python train.py --vocab_size=8192 --rope_base=10000.0 --attn_scale=0.177 --bias="none" --init_std_qkv=0.0408 --init_std_down=0.00442 --lr=0.00348 --lr_mult_o=1.13 --beta1=0.95 --beta2=0.99 --lr_head=0.00814 --batch_tokens=65536
MLP neurons of a small language model. Each row is named by its layer, matrix (gate and up: input weights) and neuron, and shows model dimensions 0-191. Each number is 500 + 25 x the weight over its row's rms, rounded and kept within 0 to 999. Numbers have three digits each. A neuron's up and down rows have the sign that makes its largest values positive.
Before each neuron's rows, "fires in" lists the words (lower case) most often at its 100 highest values on Wikipedia text that the model never trained on.

fires in: "its", "also", "they", "only", "ever"
L2.gate229:493501520509492503527519490519508508472515522459494500540468490486466567515489489533505507481491535497460541506496471549507504495490491495502516531519523436518532501535491471566513498452529505556464486455495499509475460474480509526525531554494538484523509518502486481537477479515510527511517515461490542497496519487447518457519490482452551464485460476459487483457508487520534517515482523510484487490500523486481483510500470461515491507485513481516526449493449526489535512518501508490486537487532478513529523509536525499488507493490491488478459496497484472546498538463493507509
L2.up229:496522534495453540496508477474538502475534497483467481527486498524487498495513503550492487453447509476482508470517491522481539513490465450477524505513493476496527497461519497511515442511499496541514505463510494553502468493485524540441527529501514474526519497457465444524491509487477524460512529477498517449506536504516474484484509518495512484544530484532460484480506493495549503512485483503507498500547498449510526495508498476532500479530467503499459474504509493519529519518474497517505475518510501544498470537553495519492488507528560544516498504490514458522520528544489470515

fires in: "when", "that", "of", "if", "by"
L5.gate159:486485523461540482456501489493486525512516521489535516456495503460466526493481517527461535483531511442482528529532530489468455519488494527528511502496496461468488514511505515567485520496509507488487532475502493505521485486531495529538524480516487493492446481504524496536501479499506533490530494460525487507474528477498525474526477486506557473506512487441449472506531509513482521520504527489554545501456511497468494488515488502491538511443503487506530527534521480490488529522481437510495533514504515512514525499472500446481493486508502535527454518499487518529472461501462534482
L5.up159:487474504512505517473517512472499493491445513497527502503526498516510461510508521552505476463479506502523479525532542481511488458537517496472496480450485502522482475490476459499514477565499477494438476514476503486441491491486514528504503516465466499486492493527487466515483491483470490459564526481506506519489548516485515561520513515479546508515460519487481486468536471519546502521492463540493479499517495492528521517502477492511518511472523534472548523494500495463529452506473443524487540528491487539535475476481476522477495516516504511535480520534488504523544505468475491511

fires in: "of", "in"
L7.gate433:496540508487462521505495472487494511481514496509565472497506477468515516536460516472508500504485470472467495509534492505524471478475518519451518506511495522494503479488501496488473523500498519489533547478460528461538520448495509504465526481465521504501530498524498503520515487557500517485505543533483536542485451513507523484475478467483490425457508489496496495466536516489513530497510553503504535506478526484527508523538493481463551484517462480519531465522490491459506475517550499482447479516496473482513462509468494506449486496483520482487515547473506515515520537501450517506
L7.up433:506485546461462484473504485497488502523517509506539451490504478444499512502465493467478506482503469452475494531486498512510487536470555499471507489510519524448504490480540520502500517538505502480547534506473526509509475493551530531523487508485506513496536507493486503503490494526498464502511547527508485513471455532541497498458496486503504448475500524522523512490494540497518510519483542527488504490531540498487531520554514517481513538483478434551499502508472503486517501511547449493492476498522526486437506533447542496520505472475468489477531515491507507481500497532461537494

fires in: "united", "of", "best", "in", "international"
L2.gate107:483471472507515498503548467516532504509472506522505497510515516456468496480495497515490507491545467537481496503514529442498503464498482496483502498505507476478463520469486523535466513465499535422446495485419481501533500481470505488528507493516510512529529489495545496533470515539500493508494525480465483503490548479496512445530533531535504466470467526558486454511507543511471446475540490490493516505442512454504505539511500467504518511503509501520493517539491474514498479499501494492491518492496507551479450506496479494507528482532530507494509547495494519512482530500529485490
L2.up107:490510493522537513536482451518474551533521517448535524499525494464507472504583528489518523538474488472490480480542487483496491540525511483453509484520537511493505504511529492507480539503513476455513496502520518497516532540512537519546500523510464530493526475508487461505512465526454494501523555501516496480485532521489516539483502497501503467488510483498503451518506464512472449513499518497501523471465520512520534484528492502488468509522521545538499489510497469477520523478535470514511519473513478473495514509462493491483471498494490551439505535503517514468453529496476475465

fires in: "more", "well", "months", "much", "slightly"
L2.gate156:497492510471491515468508513505433474478496503490500493531483470473493522506475505495433503528514459477479468497489504534492490477472467475508482520561467434483487495511500522486481535485498495532503511499522469476505493521491502467498509511526493501478499470425483525539473526495508528485462496531521518542500560460513515509472488528460496485506504519459530461560489508532546498537524525455548493508497511486463499513520486503502517459531482497497479493536468484518521504516493497512513575478499455510473511470537447489480517479507510472489523508496511501524493501479535483480
L2.up156:492542462499493480519535496518500503510498476495492507464512525511463513516502498455490491534555492547518475525427426513454514483434480497494510506500470495463512485504510498530505510541480458542509465491462468499538554487494471511510505476510480498484523498502513502457544485477451456496523496518501510507464477511515527526520514499501491496534505505500510515455510494519486517508502549464481503531500505482440510489507485493503484513501507458562440501472478490526500470514487553553496493494492486486483498525499485507453488487540502467515496494501510513485505508461509466450

fires in: "suzuki", "he", "wu", "she"
L5.gate94:503476465520483476472560506513508461510488481471495485523477529485487507498517497482441504522541473485460560502528482515468488525522492501505486520537506497488503535480503491524503488475510543466502486462505478483564462420534488485479499505513525529500482506510502533511547512535522506493507503465511506505527475502549526490458495472499527511442493533511492509515488496547492533484529515476504492547522491515497489448506480462457546509528456470506513465515478540514475517494467455519464528491499468492511470464499486471491520487546506529492485515472506488489520504504468535487
L5.up94:497478502524505500487531464477484481490484531509489469552476466508490560486485499514495501508534513515473455515553511474513546530505536517529452547481475506478516509517526522494497520469506508461502505499508461463517463473462464494481512484526487470513494505552507535489509492468497496497474542499513469521467480494542507500500510513463502497491516522469493483451519516497478482497510535458510522556467533516503507519545495512538509540474500519508567512495510500544502457503475500519534509510519570526483529524547476502512495488538480448484493526491471532512453487517480500504

fires in: "by"
L7.gate97:511474471519481496513551535498494470503482521500468496481452485492487498525509509496510518507489527518483505486490534492519475484518493471497457515505474474500528482520515474566499496553499520488513482514476477444526469551502500496545505505454513482513454509527466538509473430490495499476522466469506481516527482495511520482516497473513514496469507458535495474494517484481491540553493500515488511523495503519455482495522505466526525520490454494502487491501534480482461546514468436517491534514508509518518507516556512417520502500541489477492480494489476513524478467489484560477
L7.up97:507505525495485476490499469520477475482496482537496502487509516534529522470501506472529482493473478493472510476462488494535502470510552576472493509487467510495539499488482525489478503517487484503484517530472532470470527494520482534460506520532479517485448434515505494487511504472529491518540510519522497531528507495490513476460514537521495523445473485504513536460517488520533540528488531473486532519540486535471544531528528505494475487475489541487503501503507516510500474531517500498483518492505506550521476491501492504522510486502513496413493429512533538535487535455462505500

fires in: "world", "men", "women", "summer", "yugoslavia"
L12.gate161:470488502520528490496492510474459496486497479496480550498484444474511522477519500512541464526482516508488470515487503519515535480515527455521530522456497480493497509452514478510506462496461518541509490532488481472475496476520512495537485523492534495475491460479431507507516488521528495458500504500453495531466512521522518469531500490508556480507440513520488466514432457458504470501508445512518485503508504524488490468501478475504476486471501481514479470539493510507495492540523509457451508531522482516480538475478508503449514485518512465536502478490510545481464502531523456523
L12.up161:479493534497580495480479505479483497509481475518511506495510509524477520488508532524466508510482474529501446464503503547510483460538511513507529482493490498505510513494514465511497501512489505500498465477512547456480557502487526483487499497483539484477426497497522467484499479476498504451479529515522536542457457499521535542539478532491507472488500488484459501506487454517494522484510518533501514497501458516480544503498506534475518485511475521516514513532476474486529472513474502536461514495511513487568486498500465490488500513517530497481402495508486519479432504492499500502

fires in: "did", "could", "do", "would", "doll", "does"
L6.gate479:467511478475482513470513478520491520484492471492512502511447510452499523501465526484531525501492547502467505517487542492521481488556537505523512581508483462490499498487467467521473470483495525513488498502532454467523500486431496491507545518488514474524474490510503531532510501545501506504473489460484500534552485513502523524502494483536511514503526477516516446478516506544500522505501516507481512509495516482480481528494476492488513506491507514505521432495491508487521481508450518484478578519484507554508509504503464495492465441501515490507476517476549491543524458476513490465
L6.up479:476508496486478510519501486503473510482495429452518497522470514453499512502515507473542463481546513479468510472472522512501504473466530476506478534500485484499540474555500483500512488517509511449474466481508481530474513509471504462476456508498491469521498479435475483527469518517503496489508467501443519487508524522494502523488502473460505519535495496488557440514515476533554499515524508515510462525583505490455493515504516506499473484474532497493479475481518503525526502496452518480490515473478505525536527507510532504489488475481506493501525489511574458499487487494510461504

fires in: "not", "were", "very", "also", "been"
L9.gate290:457496464492486486535546489540510530461496504489482519500510498464512510521466542506481541502504513493465508492493460498531509494489532533498496531516518425490528517520515488541461431487467495528498509460514517489513482477503464524491512536483534512518511492477476544533441489508500507516524453495481530500534523500483529533507516485504545473492520498486486482476507484496476520511499475501504511494480538499482490544502442499494506505500484486522522438522505493438442497507525504508500526478515513519515488510517481488429528468470539512538480522482501492551549488511493509520
L9.up290:527464525477508513516530462500482527478530513441481448524468528456520481518476519511475484473522450521538476494516493546504486496502480487491492531519436492448502517532539483461527541486507526505528523500520488513490500540506483518508468527477500500514505434487484520472515473479544470501514462494528542498523504489488498479486508503473499531494494523496488509511505469537521492470499499461496526493511496531497490550550489495535506541540501497495495552517523480552509492522489511538511488522486534502529533493505464441514485454523489479497497559536528509504532474513521490506

fires in: "after", "of", "for", "to", "over", "and"
L12.gate102:503473512507505497489529550467488532534488488500509497507438492503457498512496496488517496554533519525522522526507527500509478573543497466483550567515502451488473507468475507579494510479503494518513480513482500468490518515535519502496529508512498488504489501475506487461428503502526529463500537526531525494465498450474501477516524484510534515518503488510501442535479470488522529547528469520499501511489497521510505510518495479509519544449463508504472480574473504520504499520470489484481508458524511510491542481484491475518507507492479486478520495502471506516514496467482527498
L12.up102:526495509513528516496514537458479540506497497521534461519475492491504500504484481512453501520539483456496512516500561497508477481489478452479500530539497504486538509483534488508520545501477490553486518530494519485520535481511525495495492505545468484466553506486524520455443514529493490477440528483502514549484517470482510485462563490501500491519502510542508496488495492499526492522462484501487497495475522488510491512519526528514469549498469468493499495495481488520490515502454518528471517464493467466511491494486480496525472467517480493538569492578473479451497472483505520488

fires in: "well", "then", "also", "officially", "finally"
L5.gate235:503501520558511481479513535496491511532458458493484502484479476437471565523508489521449545524476522459470489530456450523515510520499497524519487509501490519486506496556480485533524501478508530484511469497498525502524486503432506516462505490481529552479521497540476497499516512558504525514486478487511478556509529482535507455474496492535525519475491529469491488488529493475451500496532522495530484499534507495461476493541504499500507504506502502453455507521473510488480505486462495510446515500549531522488511510547485515518513469531475473512472483501474497494484515515478525516
L5.up235:510495544506535465513536515527491498494507512492527493515495509512471532500534484516496514490540520501478438493499513463507479510496493497505516503531501488480472495531534504485538483517477504475481501582500543509506488466495485488449466525473533508499549487525459509503514501549500510496488509508544502504522494511534507454439486532485495513488540490483508523535522441523488494469534467487505494488499481480462476483517509476477537527526542491508506530530483530512466470515488539522470485484480525493456463492529476483515522487523495497521498526459482567491575524539517526495

fires in: "now", "like", "including", "then", "also"
L3.gate207:499515479514503505486507507505465507533475509464508501502450497442453537544483482513484538513525503441475529513501543535528461470485452507495490509503509477480522480496536542540510516490513520494478476498519483449504559515487489521514493537479530522532504491479514531515450518524482529471477464475495521514495510513495514492476477499465532495503500471486479451498499498537524492519495488532512492497522511508500524499496498482527554520487473482481499494538465498511491536498468477516510568498521492517505536516529526418521501483553500498528449554492526512494524477503505543515
L3.up207:512459528498498510462508515514509518531454501517518447527526510514488510468491491493494523486485503496538482470528480544494467502471510517467490494499501497500475490552523505530474518512503502515493496527502500467490473503406510506508514512462558464500517490510542504510493523524460512493492510447526506525519525516467487495490423494535508551458541451487505481508510490502479487487509474515512533498482514518513487506482492502459571505486447533517536511482503502485468514479529482523486524525496508465487495475523481474483546476528552511567511504523533519506519472522488500471

fires in: "also", "been", "compass"
L2.gate365:450461478527509476528517528521489506494476515485477489505507497497466540482474521509476544501443497499493510469515523486515502486515504502527513530520506466478470471491540499539463524454504496513520466479490502491476496504430500523499537518486554500512501485550492532541499488541489533493486517488473474530475520479521509500476489489503516454467508454479507475448509491529482488514527483504494539491491507484535427543490477498491544511501505514522481497490480486511486488531492529497485529545546507524518557512497488471471507452479568496500471526488476544509528503463522478479
L2.up365:496461493491481508509499496531531491513532521526446507519539522508502504461508519489508477469489451539494464475476513476488504503512500476486488496514478499447449499516542561500489526483509478473536521465524497503468495538484496503485496480485530472498535510522485464498474508489486540486473525517484464515463522497507471502494486536516479465496527502522477477513474505469458459531503475514527493467519507435493512528574510508547504502536498541533490555482533484542494486547522530504543518512477532506524512514508489563439522492471522493480520519493485499512507509486509493467

fires in: "of", "to", "on"
L3.gate402:503530499525480484493522498463469512521479452502527507496529481507486534508466518496466513470538537489500515434512458495492510516499546517486535509479514493458509508469509478530481478524501474484491508533491575534497524513509534472515532506487537567415512506498498548522488490504530505498528521476519506542480482502527545489534466472516498484495507493511526496465501526498454478501493488515505516474495487462510448502529464491509513489501509458510506468499469475485471499497532507455455505485565495506471555521505524534484520490460532485477497499510487494519498509480501510547
L3.up402:522482502499516449543506530471499502556538507525524582505541524512502495481515498536486526498532502512477506455552510510479478526455515496496475496468498511493540496486520521491476549512465496493501479486512498463470458510522517492470517527482535529484485499504503470543509484504474489438476516502521518489497551503499484503514434481521507542498502451507506536517468526497514513500530504534519525532481542521534475499529525486511523503493507535494444480549512503498553502514481538485495533495533484513498537520472517540463517504499521539543517500497494480492540480513477515498

fires in: "who", "he", "she", "we"
L7.gate162:532520481566481513550547505517493454498497487472491511502478509483531594511459514522489510465512488521473548505542509490495459469482510515498515519479535501479497476495497472510515542490508543540476466473499529495496494471479488520505512563476502475485467558504459525509513500508488523492521497493515545491500508484503513511495511469483515521506468514498482481515534534521456424520516530482491520512496521506504485486512492516525517532513502495513502490524516507534493523489462550477486486495507487559478509492501449485529514437504492496480498526547485529513496526491483473545
L7.up162:491477532507477508470512537476489526511494475528488500471528470498470489495474519482486492498469529515477484471555519515508458541443504492504511548548490526482523479518504480483513470501457528513483488528453453473478451499522525501526484481533472507496519508503485482483492478502476482502502541474492490518446519505483473472496559513479488486549487525528469492517517436498498480502485509481524504457477488503498529536502484489512476535481473487471506548470549490513511465517490462544507502500507524533490514481471489482491538505494464462506531557521517493527443495501461505453

fires in: "can", "could", "would", "will"
L12.gate89:452511476502511515453530509515480449503527500498488474501487462451525467516458526471563537526510528509494492461458542491524505518474539507522534518543521433470530503495481511489478495478477486486478508461490481496501452486478506524467534533511487512510512534501495503536478474487516501461515467504513481457522501457462540534519479518503490487511539504473512474539508493515509504512500541487541521487486512461458484482528494506479467510517500495534497497527470531517515494478490527517493524523475540522511515495548460487488464501530488507476465466471501482529547514482455480489
L12.up89:507505521477457537475491523503450504497491443546507476549488465500504486490493505489544497454492452538469564513446490492546517494497513457481484470487468520497442515486477509477499491522444454452502523509492495512533513511518516466482487508498525490513505483512495499507511515486554480455515521512520475523517493538493464498494490462511464518490525432516515509490538554524571478513498502486480516519495531493491524490512509503499517514481467518489477515525501448526541502501477493502507548543499494516506480506539505503452500479514517551489495487515484492502477520488487489515

fires in: "000", "00", "as"
L12.gate290:502466508507490492488487531487506519523527483490509524481510497461488543495461478491498496545507495483466495542496504465537485539525487459481534535516519472466426506462502536528484487480525467494515476589515489456503461537549554539518529507460473484504498495523480508478515502477505512532472509457490530522460462496473488460510516474523541472517512485477503477515516512499491455513477495480488489495500507500501500508502497509461516499475483473509514484465492464489526487515529494469554483449547492528474512511494494495528537459464526511489505517505504479537527501487539509463
L12.up290:508480514505508506462500501490498450515479539490508461526499495497464504506535526517508499535493470491505485470560529487482500440494484523513518491481463480550495566462477518493491484468519466491504463521495527470546530477508505468480510549526476538495500478496477554480536481532500462498467519502503512488483475504496482467525530514499492473510572496492517477499502487483518504531515499482478497459501470477467498467505504479484549531515483553516557481466487522517462511506471494477489518473536493534528559518499526486499484550509499530498534528497495508501506458545497479469

fires in: "house", "this", "year", "work", "tempera", "life"
L2.gate256:505478475488505504539479485514466488523479505492520459507556552500502544519499515458507495481518461498520496463494503537478488515476504537489455501521485493516481558532497502522501493513471534494515494513477507509539489469466494532463484491475524477519537530500492460553465462529489517525493496508470467510514509492507480442489525504518509472477483509532526521525499501526470495471533475475543510492491513443484507482526503496502513502505502467491506481499486538484452494497536482527475490484541443506523449507446492470501569497518467429504500508498473541535517510478480515519
L2.up256:485545468530527480532507486510504475514496475522513490515533495481478534486517524494514464499487498487501509498480514485497446516469498500505532528490510518532527474519489500497467523512505509491505440465435483541441480528478482503490549460502475498434543494488523484503517493539459483546495501508501439452533505500518507501520526487549479501495497459559466465514487531484474504486516510475474508519497507512526476465483476512500488480494491540511476505498504475496505508538499482496438513487512485477491495499510508464514503554515456490445537542488539485521525504524456475486

fires in: "not", "judicial"
L2.gate137:470516479456474473513531518547508458549496518502506521546492544451503525486470509444501505474481496502480501542506487525482487512519452491546540505507463460514487525530492532515461499474482522501530495525495523494524488515476506482496540538488490476495499518490485521487485527475564506506495477489468513524482512496512526493531522479443526499534478523540520461539506495545467531551508493455537508474517518438481504521492457510510508498504543463477497478473508475537529516532496541497519521491512529527501500525550487467483514466506504521497463508508517497504500478476535505521
L2.up137:513505496473528506494456495525463504498519513486505511535523506506519483552536477508526500479519456500519498505481494428480490495519512445501518516519462478518474513527494489503503536509487463488470503560547503525523531468497474518523484530501473494501525537543510522505503505529465514477491551497481514505528498492506525546500510526480505506488458538519492520491485509518528475486534508459490497500498450454481464517518509476478484553528487484506520474530476496508546464509501579566514480479486465510485487493493415507503525505518484498486548492523530525500512472500497512507

fires in: "in", "simulators", "of", "protect", "to", "prevent"
L2.gate31:479482470526525483476489497507485484542505518454511472469488509487495500482515528490497564468516479508477529447500508474501498535537521469465508502513508477493488508488539515513483550497502490547496470483497534460496555506447518520533495499489508484490529471484488499513506495491487488519498513533517441552471521478549519501504490511586483479467507533511494517500562496532509487545547527475499532498529564463477510507530495496501536492508520466507507473512492499485522481502475455533512534523527499506487550497503482470505535475506499473517525502499457474479454526495505481509
L2.up31:515444519512546476517517495512488517547520517467545524475509503486518495485518489528470487522470533506462465489507518479471480513510497466512478491506509509463449480504550513504515520509505513463498478476523504474511490474472536454507507512456505493478499497562507538507526504487465503505482494549515532524492478482473501493495457502501481504461534531514532470492516476467492489465489508529536493480505525530503465482471510531518508520545521484525568473538500522508533545488504529463499511514531504512463516500513549483465532516446445494535499525519525466462466500517493502459

fires in: "which"
L2.gate24:505479500496522504504482507512506467479514488519473469514497486532484543518510497516450500534490475534491506508495489453469501537540509514504462493537442483466507539472534456541490458481518492497499495509497462465515478463532531504509505492486492518491463495511506501487498472496486478472496524512529507518540430508492530466505472498511518486485514463523427554470514476519495525507527465513482518547479516553485507489486498465501510509510497524498486470520457513510526515494505493487510496512487485487548496490532501544453500506501553471513503492513433526511507560473450496447
L2.up24:543453541514516512504525536526503472494538501506472491460486504477496556521531500532503494530458464499497509481512497493470523492511495506493480448525461481480494520484557498536505512512509523508498485559482488496478496506510548456490468530478523531539513465515486438482509527493507469480531544486532528524543466477477503476497527490493493471506511479475475516478523499499473467471528459554507502473456507563424481467458531488504489505502480492513505505488487513501508481531504489522476510462491497462485516478482533485497487519505525503472531493515447531524502519501489505470

fires in: "vocals", "television", "angeles", "radio", "media", "guitar"
L5.gate160:493460470516495473528484534543478455552496506496488537478488510550502556502482499498538532497494495536517493528527460487501472484539502523497506546513512487530532477482479463517508500519476548519509485464449474492513485482477522502536491550458519534523511521506498488512467461471490500481491467504482492543516538479519529474500497497469539472480485517462469504488552528522455481512522529501530497522547490497505448503502492506487504501488501496504519504513506516494520520522501470483479509535484496480480507493488526489477507493524523490472502504429513558512503560514447494560
L5.up160:496530511510496490520477543567478526507530483476486481483477562557547506506521505493508480470523511520512509527528453516490531472474515540495522510550502476515520483497466475490537460519509507483517483477476516515474500529506517510500517516467512516517485509504461521481448458489459506506512495474516483512506508482538494490498511532458504505506473520485461518533508483513476509482504483532513452538527479482501518465544507495477521477501492489519475500460478558483463506528459462524498499572464499513522509467507481494526500486527531503445511544451501516486500491543499480548

fires in: "to", "would", "tobin", "could"
L6.gate66:482499470504480492510502478516460475521490432538546506533470514486452512487488495469500523508495481567477503532437492514520457515512533510529512546477496489478519577492520491531501497485500545473536499525489467489479479534515493465495507497512492476454474549483498505510466481504533507516509506502508491536517494484508530513500512459463500500506506470524507460528472461496464499527519504479522483549504558495458499514532489512502490513527473458474507465514515526503531532471484553463485514522505497524487552508486511523454488472516502520500467501475537519531493518491493493470
L6.up66:522462540492533534467520488493508490506543507495486501508490491474485511531478469469509500462519489504460542489504534523558528511444509511500506472523514515477465516497545492525526527507513515479509548508534488495509539493525526514516476531530489513518519517453475458541478502464521519468539510498539508489470524508531482469465487505505512498523491453523524468542509454542522517510510505483481488458484497542491520520550528496551504526510551508518475507527493505497525464525484516534536502479507514538485527535532508536487490498534459504521482478552517498526476473515515515544

fires in: "at", "after", "of", "2025", "2022", "2024"
L12.gate424:497510478492513489472514470476453513459462509522533475491466510458489515479451542454551459459528497502493537487504514518519473494462491520434549529505510459504484523539474523498493510475508554484495482516510551548538493509464538511495497466486508536501504537521484451533468522478498506500451497508508544509489527491512523505529529499504529516494458464489519518504488511507516521521470496525504554497489502563505522464483443505514519456505469514498497466528520504532523533536531459463482520488521512483514521484495499534513509504500488497530502477518510502508490473495501489495
L12.up424:506467535508479496503504517480533525511495497521494462494515472538445502547495475498514513511531512489495516516549519431497532515482482493503449486486506513525483487475515481562476496528505497507486531494493511498498494474495537510518540491513502488532550495458499475504462466519454492503521519454533468507542468519494506446465516519522463480490505477472469515506487511515507496500526478480532466479439483498453520478471497499487516526491487463516528494472508492523516512527478484510471437519498492475483554505534472475488511504481493519546534502514503502489506464574479534545

fires in: "000", "well"
L13.gate69:498480502487486476461521503495521459512551493469558523486518528468506521485511493493502499525494447433467543469507442501502509503463505532487479562522494496445503513496502536509473498481509508483483486531489439493461483511498484478510482484531472527502495539489500493505469502552508480524474504516492562524509523452452504501523486478494514463508547507518511517498533547489505489520500493505509506514449478485510487509545492503487526494495531509496522512481492486517539450522503514494516499475506471489464561457529479464479522463473509516508514523501473536447491490484531497471
L13.up69:510498488489508512497541446491523507482464535532492517507518473462437523508500550487507479483462443509468499508472500472488488465476474511501523526504506515507515524495521456487499452496476466492515527513481503489527482488524501520484485514491489476509493494473499488492484534521567510520495460508552556472543485475477488442484521484487510518530545491519520525465507537540521501483497519509491469461505515435503454514485460479518517445541520502523498498522554502478500497521511549520483500474482489514468479478519493521473507506506524491538506468513541478466514537508502510456

fires in: "part", "by", "details", "parts", "figures", "among"
L2.gate372:498463512488516498467492543488510493510444527526498519416495504481471526490456509547478493493468502471530490501531492480497546491528477546544475527477487510504491516476502484549493485485501525518497485554474498458511491484469518527469519506508518543528442514491462525507510533492538489488517485489522491522508504497528472529522504480436534529480515465522502514502541516526511524529487539506529519506499499566507520478517497516503486490461422518503517512502507475501498503525532472462493516503504510483495505449493525516475475485510477508465480492533488547526533504475495540511
L2.up372:489453500552485499524490493535510498492499526485490508489491482523471535503503501497487449514476491537501530441476474533514489436504522525484530485490494515500470497499500496500487496520514512391478496459488504496518509467528450474434460495515469485481511483518489468480492507440484476534518553494528478466498513496476532507474525433523499513521503496521533520475491485500515535466502499520509532461485515496490505506514501535488525504491524496469478539525489528451425468500502466493509530533512536480503512507500525505511537501516497467525505520496508473509486487516476491521

fires in: "for", "in", "closing", "to"
L10.gate206:498510501506471476503521518512510508496489488516508473483501505476491588516441486497477475584481482521476541493475503540539492504506504498506521500538511472475467488489550504474490508497510533537477500485494484499524484495510520546477511510529510491515490481479464491495445496509495509531457516534560517509514506479488527532507509452475481451505492517492501504514493521514464510526505546520526492502467480439485503482534490490510508502485502441515479428517528510491496501507558489485492492481494487496484570507519505502442521515519485433491510482458505488502480502482502466491
L10.up206:523504477488472528526505495463503496500467533506550505495469430498482527520461481500488493516485510524449482573476493534516489475500536500471500474500524507537500491538521497484494506486497533491485518501508540472540498507515472511459478511515542512517505491465494540532504549489511464500489532543530498516509510499520530522497518475498464445460510502496512507512449515514539518513506481467490523498524488455454513487520459484547504448529486498527483470511459526495516467545557553476518483506499504480530523469520495515495509496507499505462467481464471504461474488488505535489

fires in: "station", "tournament", "stations", "clt", "e"
L3.gate242:509488496509453512481467532462501556479465472508490483489543519442521521493507514511494522530439479513528553488553496527498503528501495513480538485506473494500520561515521499498519482488532515510506509483516504493534493475525510532510506514449507518535486502477459506503513527551511501534530560459492492528480515473528518472499475469485519511498466498477456533475552520545507477526524505545514485508490499476515487486533468516531492513495477493483475490480441529475517549497533500471514479547521504468494489500500520500452511551517495535482518482521490504503523510505450496509
L3.up242:489508486495511481489486509489499485481495468496485507494545468485538535505527466471528524508436517531513521431542475502514472562483477495491498546510507523530576503497493536501520459520499460504509501497513474508484487525482492515533481477501538519493485514529495510485515530544526452498523506497494496512476549488571514515459496515504496511475519457506527508492525495517482437543524506503509497521547502477502509441514477477517498519545497514536468520455464494507481508510509528530467468517505542496486522495540500527484499490484545496460512467524513508491487526525498485529

fires in: "for", "former"
L2.gate209:493476489539490514521538568476472510503476485495499515477518479470426568502474506536467506562476534510478491527504502544484512484480492534531530506499515486444519535484494505510494491504494519449485516504494523457539481475488486514520536546519503533510487480513482517496499485493507482504496518499465501508480531494462519530479538485474514504498495518503503459448489492529492527517532514524517493504508499491515496500472473526495514540474459477495450481557471502510493491496475497508515527452544463515492535547494538498464515516496478511434501530493513475511462498454474518500
L2.up209:501502502514475503483471506467527522497475510527484503526522464493475573528456508512450522536487516496479526495546511513559468527537477525479485492509536499492498517516489525503502516484536485492489556532516529450536498484483504499527527487541495469509454501490544549541495489520498479534465470513533465502499497461475507539485470469519505492487555475485519503490494475522488521473488513475520520485499499505508483526497498492559524496491488480508473466516489508538512479496549505484543524538488532521495496559509514485516518527447501460452469524504484489490473475484483533465

fires in: "in"
L12.gate180:507527495529462526546512505480477509486497501468524519505492477456500472539477487508487497538496512449451482530526533500506464549473469528485499499506480458495481521540506507550449499496535542468522533530495475458501498505480528522526519522465547499496516519502530494469501487508523521494540499418512492520499487469497491495526502500477497449483489494473474500482517484484529510477524519482504502512454524486518488503519476473467544556530456466510509457517489479483507490531520492489458495511529494495507512501520505521434502528491535512457485494528514508490519498529539558483
L12.up180:519530497538478503510517503483493516491557504452545483505453511434529492513509473488516493537487487499473467534526517480504469506501511513514462514503474506478489495514510525514492524481524536476450493547531524512453509535472481521496455524482535497513527498476567486496514491468519502511531471460533486493489510489471455472485485502475488438477506502514515492524519541495514527494519532498496520489480517455515492514539501513485508492510474482522501489531503468485527519481543481500457514487548492498461518502515483526494516513509480522438484538531541515510554485525510517429

fires in: "of", "along", "near", "through", "enter", "on"
L10.gate65:482507486514521484522529489516479503510473467491485519471489464476490496506493452489483519542551493508522528507524493545504545541450522505492493527497504489510549494479499436516488490514522492502506510514486479479500516487472533476543541443514519507461505533529463567483449506501534520524508497477492543510495478454493531485525475505458533490524462523440513486508483480484503503457505518520493490482514487501485503457521453479517514489460483476483530498547457502512504515513500520500558482480486524521487519479523526489465489525508477480488466423489501494480479522504505519540
L10.up65:504490490498548484476518532505482513529492518485530476471541519482530500505455496508502516508494510482495511514558546468499506516491503547499468455495534516470469501472492494495505523489505472469492483491505487459482482520486522509517543504539531474429527527520544480483525480526514514516466472440518535502488464508483540482450513459507517530482509509505554481520528532464538562501529551531499523482489528522488464531506533519507532493477506477478548507491496471461502530504491497521506523492500494457527504478486491478522521482499497473534554530471501493495499474505456524482